config.yaml
d_mlp: 1024
vocab_size: 3675
positions: "learned"
qk_norm: false
bias: "all"
tie_embeddings: true
parallel_block: false
init_std_qkv: 0.0312
optimizer: "adamw"
seq_len: 256
train_tokens: 432800000
steps: 3303
MLP neurons of a small language model. Each row is named by its layer, matrix (down: output weights) and neuron, and shows model dimensions 0-127. Each number is 128 + 32 x the weight over its row's rms, rounded and kept within 0 to 255. Numbers have three digits each.
A block is one neuron, or neurons of one layer that tend to fire together. Before each block is what it responds to, as a language model described it from the Wikipedia text at the highest values.

Responds to: Mid-word subword fragments. Short word-piece tokens inside longer words, often before a suffix, such as iter in Mediterranean, ilit in facilitates, ordin in coordinating; also the final i of Italian and Japanese names, and table divider rows.
L8.down512:138105118157108128098137123117171142135134105102104123170124127140205044131120155143105172140085145143086147064135113079120138145107083147113157105097099138131153066117102139106110086146052096121145202140155127129076160133158100124157105117136152116163191102138110144147066104185151124178062113154141105150120122144155131141163104090142123133182121095137148148161157190139131098134094
L8.down525:086161102135161135115097146103117099147203143128124128140126103158132131146105155124095118119137135136106171150120176148160114096083126108075114175103157157090117130086143114119102111108133162102154112161111096096176145151125055061216136067072192184135117088157128169152122096113148128132150103132141166115123112095146147182122104143138087109120110090166131164097063149097094163135132
L8.down616:166180141097153122160145086130114124153130113085118135122167178096166142163093160113149078176160150139070119211138112127135140170168135105125147141058151129136126118066122064063113107080147124159148166104162144087186132119202123126101080159109123180114124123156159100149114113189098122191114160148164145129039124107116099169099077078146111170146114130124078068105154122167143157109090
L8.down868:113119154121131181120134137157147119076115126166117133137146096141092130132054073117132142143116127136168127091112118180149056135144128135178092114118169122088085113106142125134169149172141152095108124146177171133100095107098146154128140092096189163089090052120157129116140150152196169077187145125197175206177138160177112115133143074078135128141120071118093161114141189064109122122008

Responds to: Succession-box boundaries. Mainly "by" in "Succeeded by:" in officeholder infoboxes; also heading-closing "==" and line breaks just before a name or main text begins.
L8.down162:103146049121100119132124154186132127153161135156145113081137113137185127107127121079110154114132116100155126164146091181152089118144138134158120042085154119095163103149121110128179134103077167142102162161079156084112134137089103143180148188153097111137103144157146146083091109121176104043193131112107046099128078088170182072113116140147070162112125106120110102113113189068119171101156
L8.down695:146122084156137130091117164119144066131129156108130105088139062129144167075089145147102136127101134192116157131109148138139138076114130078108127152126145174174118119101157184111133122154138085168154127138137129118045157087117135145143137142140141144131105126116127190109127106122171156117143119080141056082173154178098110119090132170148094160109117175153127080111166122120099159093215
L8.down790:117115117131112114105142126139148122078137157194166116145026096130067068121173152109099178118147142082145117062180110145069150116158144089122155130052131086179115171084168128142182138175122099144109116082143128110119139142153090214137107082193152083118149121138143072156147143100124103119158131140154148111084113188119137084117168192139170175099128135126127101136074128128124129081119
L8.down806:114159124119137147136093131092140069061109101135192136161057126132160147128129137154113110136114080146137126130157120149191123121143120122123112033066105152119138063132133093119161141124086112167053121129139132143173127152152056143137155124153132142151139147104151125107154144149183094108144185137151076185069054168185077146202135158171148113084151110112096109092070142071158178161145

Responds to: Mid-word fragments. Short vowel or syllable pieces in the middle of a multi-token word, often place names, such as San Sebast-i-án, Sant-a Rosa, V-anc-ouver, Fin-anc-ial.
L7.down28:118137147120077063165200114167142134108147110137128132152143118139134123127108162146102116080132121195148132146076177062167125132157137173117103087139140137104128162162165129168084138068117129132145074135152103130115139179121055105098160134104104139167100099178128119096161043131107108119136123122094101084134093116140127163079129149106089142094205143161099160120172148187050117160079
L7.down169:131116178161112118155117114044163150140118093120129135111140101143100111088088072162115170070154141099149125146130123083113160084080159099071159120134102139168133133156146157188141138085142139169133126101150127142187126116110122144128119141106125163183137124094068095173113109078140081076104149083129153078134149122123115132117162165188142148081114077143104166141171149116141116130153
L7.down170:082162111113127106091099077130187124113135096125124164111101073110153165128166134118109127161138133133141107117118133116153084170120143172094128052095118176120128118147096139165053136105164144115130182091106168111068172074119145126145113179131104118161155120076140096107118164165120097055128158135187198125130150176118107139135110090114142175124082081127104108128180091121107106117105
L7.down289:083108111120108117146143135110152131120097118117127150145125109195163174082157110127111085123124112113073185128109110159069152172122154085194101183118085093154132104133161124092080136127146117148105122144077128113141103156146146166094136140096089112114153152168100126119110074245118181113124173122133088145169084119098158163137186126173177142116100164093159177031130162115197099087091
L7.down488:097112172101173122148096112108139137139163169145133134142176069129061136121147131052140089142142118139129125134106147174124126104156125100092127177048178139151159092137112100112153181116134187110176103064126145102070150172186141104178128121126150183093120149170143161101163147136119135138128135167067157106151112133121168096110117168064108141122075149168091081180098139126108207186139
L7.down549:159151115161185205128115114066121070122095120091112138107148133147205131129157138125128138132136066126140219174150078153067124125148083183113133157095124128068119058099129156121158074162109127157180126158142111160170128123171150176137120082078151116092140169132137115143099070137136120096090138138113104120140088138019079090175103123131105117131076121116089143184111128105095180138137
L7.down771:135075163150151095188052122118141194140117148089150151106110118068132164160140074120199146187190110170150114133133157180117165133110163105100100122101166103114089132128125120182123096129077133136103137071117132141120110115154109136127090139096143128066107153126152134173068126167100074120196125139068135137111127132131056161096125065149092121050184124125138114153160063154118159139109
L7.down947:109097145213141176125131117115153131134181118167163156130100124164138087190134175147159119129094102106126142129034120131128218111128078112141133118135146201085136092170191137091102156127081134070136125110072165107166058137130175113120150144152154150156110154151120146103160126120175127106128073139126077096091119125085179093123157153087079146089141145133188173114110140125046137159140

Responds to: Letter a and r pieces. Fires on the article a after as, is or in (is a genus, as a congressman), and the letter a inside -action words (transactions, reaction, interaction), plus word-initial r/ra pieces (rates, rapidly).
L7.down82:131090141137150117144166145167099101112121106141150139110141131100174126141122128126122108110087102130236148123159168144135147112157080193120105071139147138109072140172106080154078098164093088116156138155142106132073119104132107155124132125137133066171076155112082104174090163099125141148146135132088116089142110187165078155160103118090120164131143190105077042135112129138110124102095
L7.down142:145152137130160128095116122145159100179113146200136131197138122112145132118194142088104171180139115114125115124144214131126113187112160148117063109075130125150125090139165121132130161139176087114104108146164078154121187122151115058160138154115174155135128089150134037157101201032157077152182141184145172076098093129087170149077133160153069123098017100122094144104115124133144129144110
L7.down210:191154117172156234099203157123148059132133121114117139106129200146124116116115130200094155120059123076161133155147104113114151172100133144105100124139134124128124110104114119137126176075127066120143147120159110116150125089132105142188129149080115150109099168129111131144120126147146098100085161135076100113067086129061108164111144185112175154185110157106116133113148123070141122151126
L7.down238:094164106111153113123170113116180100148153081067111118140154117095139096163143118136072150097120090113138131149148137150127099104108120193122079092210139130097118158135181126173134115095135087142150147146162131178135150019123113151112162128114157150133101170131121087089120151170147116141138167104116075080150173167130073190030113106102127157150174119064072127154150151138161032099127
L7.down263:134148067171109140095160129100158062103119067098110118160145187101133092129088083166106117121069114112110148151134148168145080131163088185130079042134130109094148156120172151133199158140156075172166073183137125113111145131184105162140169190107115188140142158157112079123107125125203130110091196164124060070161101112093144123185123123097145160181093157102080100144150131108100111125059
L7.down617:105087093182151174141108114128173135139212084096144116107102135143174115098126140160083179105114098132110088156135139160170104171082111084136096086144150164110071099105167117143153172082066039120108145113107136121142117122184120188102141154110110133108133132049149109144099173121186092142097134140121111160125101102075114130172123188111146133133096125088114082172118128089109148157108
L7.down677:140117145161101092189115145124147091089129169145138140183188162076117104090143103099133096073143092136078104168117156143097120175135129124137148097127087122124082148139124131106123141091123147140183120100129093095180141193116121169141177169094201153108095117114082095127111121169122113119133143105145143085120122179054162117131106086069056149196162115121097149167154152118054096151133
L7.down729:109120126128116096082146111119110166131097083161091140151102142124137088148156063137114175070157086094183080120172157130098116157123125130127097103100128129125183150171142179129150190100109159121163096152137156118125132118122067153091182128149111136119110163141142124098126097089162120122142150125153093152137073189096100099112046137101175125174102184111113089137101064111119139179094

Responds to: Predictable mid-word fragments. Inner word pieces of split names and words whose ending is predictable (Col-or-ado, Bar-ack, incor-por-ated), plus "by" after Succeeded/Preceded.
L7.down254:083124125122137108162160070129108163214144214122118125117148125139130144111158109142111112162109128161116176136141177100097101135143211096061115121080125138142138107087152125090049155159210114111120109116103151158145142135157144168172131107067122118125123073126151163161112184112131142136076099150147179091180088128141084114098119155192167100171091144129089136064149102113127129185150
L7.down255:089119103139140125188179123131100157150101142174127141172121079152076102094137083119103140184138113132126107071154126120103090093107121080149198154126177083134134100058099132075124118096183132086153096104098095158132132110125112114173110092174083103175119125177095197143146119083101113108175115140098115122135093097158148076162106117134146147193137134106144165083175120143158132134188
L7.down315:078117201115099115072146182108106093117093130176124121116135097127118136187120129117144106111164133105121176067140163137140147174129161083111171155123172139212189181152137083114118230141122106103159096169142141087181144132094140156125176093129138088172106149088138171162125060066125088169141104134110143096152109160125150162139165071138161132145109108179162180035114104109108134063131
L7.down504:110110139196148172122138157076113093108090128132132154125148090146078087137070127136166099140064166174120141074146107105107075118120169121080180167087179115121105156136126084104159158151149149107141108139081100099156110117146121071197099105041167093078146130168173101182137099124123207127180145101073166089107158144134057117076117202166155125110094141121082106085107053098134203105180
L7.down510:112096077074095123125148156112120166137090125147117112194127097178066087157127097124095139123147182145167169145086136100092125100121128135124092126138100111090094148141134109172167187112127152137131142147088167168122104196078174110107067135068074090152148175073101053128094153165115104149108138062089185100154141127129171100066210107098096127141233122128138075079102142061108092124179
L7.down727:039149060147144112155115148103078150120151154119115146124137130069144116139134105059177151152141147109116141153146140143066164153087110162138131108112157102153146183189191129123195114085091127131108140136119122156140170157070100113125182077164150131140151135151082048099101128118146143165120114119018121105139124141169115094097101172062136125134108181127134161112134142124113060169123
L7.down747:099124128123106154121104135183207131199165130148149123123086100129087162100109078088105118126094107122109160116092174105129090131136133079185106120145103105099097129163110049157158182095077112128113213136115103157106130132108124188154135158100085159173120162143129200146180099124149120051121112108168103146103145126126169086070180125174179118111150158164078126123128127137078119070105
L7.down908:074108090108173110139166110148113096154131093110140142153135159125101121139063187152153155128094071116120120121109123103140186113144134119080152114082095167167166198056143164177119145150134048078130089114126151124132162100150140198108135110111144136131137121170146096145151136109130142130063123201124108180135116103150147122091098108134183086123117073095114127106145079192113179138107

Responds to: Mid-word name fragments. Interior subword pieces inside multi-token proper names, mostly places and people, such as Mil-w-aukee, Sal-am-anca, Bar-ack, Mass-ach-usetts.
L5.down102:120118138114114155162078156126118126081125112176129098146180152137163087120133099119188196133061058143125137085140168152113144115119154123135135166040097130154101103109141194115128142161152142133142108147139079082110158189080115121117076151089140185112089141171175144159147163158145094076126159150204124108141141122137146099038116116172154181127097103102075112084100160103133134151124
L5.down691:132130103112141174068104132113100149119142174105178115105137141176071081154156112144113093094161143136125153157085116149149123131173143111109111107128138179186207180170151112134131165127101160110112148143126066121132141136105064146145161134189103170162109160069129128068139107140102063099146130105078156106131157231071123120106186132167196127119146131087135133145049091149111177133144

Responds to: Indefinite article a. The article "a" (sometimes "no", "his", "my") opening a noun phrase, especially after "as", "have", or "called it", as in "released as a single".
L8.down550:138064130106111120089142133120115154076165190148105128107134131157101099176120103116091119146103085135097165143090112145127081070071102149130091187107097111132151120150139062098129167128144151107161195137118041174111128162086140105134130129135057135133168132103121150174127155120088093105106159125082132105144088174118115147084164160081162171094106125139102181159125169092098156099107
L8.down613:126116114136128104161174124074128040210088089110116145153152109122125170108084177097116115136126097102098164152086092159102152119157083154105194023172134187157147111145162082156103164168102089154149102166124139163058149051164144167132115113121173089138141091167103082161151087114142173100138171108154142133131148130113088101104178152070145109173128175126134188150100147144166163125140
L8.down619:146173138099144155109124136117137101156133084077133149138178148124137077174120135142062120083091129127164133136123109184044156092166094112199073040117092178117124109156153103101110168119161065076160125124138113134142161107125200177141109159107108127119087091114099160137176116090183120072087147118120197074095082097130153155122132130105137118196142114097089109162136163108183146120134
L8.down756:147113093148132125077159167092099121135090086091127115166165120104141078138101202079135182153147081101173137094148153120158116144139124114161055080136093155077110168209151114155160109116090121170114156143155082171146137117077119069105125194115133094117127093066103125161065122124159112102105155153095124077155145154152133157122145123106144131127103202164141116139150139099188051167101

Responds to: Mid-word continuation fragments. Word-internal subword pieces completing a started word, like rank-ed, Christ-m-as, Cert-ific-ations, Book-st-ores, plus colons after infobox field labels (Rank:, Time zone:).
L5.down211:115142167119138110136139107111173125082189180083113082130118112112077087085119153132120112104146143110171193132127137108137168077175139119141058156132127154172131110050087154171110088110171186112134163197141103092141089040131117072120103141155141141117113132114160119148080069139161171103182117152124118161130099104109112108120138129173111120167060101168072132076152141101123127082091
L5.down933:193149194137135123124146132082146178124124131215139126164112114191148081075099139073099119178185140165154137129153145128122151123142118141147116118120107093108103143124122094099121180068143173101079138169098078185160115135127125119165107142199134108085099157136146095053136119073135152064111082129137196112101111160154125102114085125131103187153139152162099139151196157147106097103094

Responds to: Articles after prepositions. Mostly the article "the" (sometimes "an") right after a preposition or verb, especially "under the" in supervision, auspices or program phrases; occasionally "Br" or "r" starting a name.
L5.down572:150176134125170108151128150133133079134130131063115142162137188061146110108111098118123137051108059136138111149086138174156104152112174153141094095155088083137122111101154134158170144139124151157119097164174133136171118113131132144109160097155141164178125109081118133168063157144183108154153148162151170090169124139098091156092061097115054157148197119130062110117120150203152109116157
L5.down963:175119134158111142143078174164160126111110081077114094157109167129100103135142064207083158130126064145109151137101150106130094135094083128175140085112105094148131148118135136150139180156077162147110130161138142157121161135135143166097197117136055145168122183146078105085122144138198072162083143110135094072095134109107114146094148126084163149139197148074094085147150142117095132161069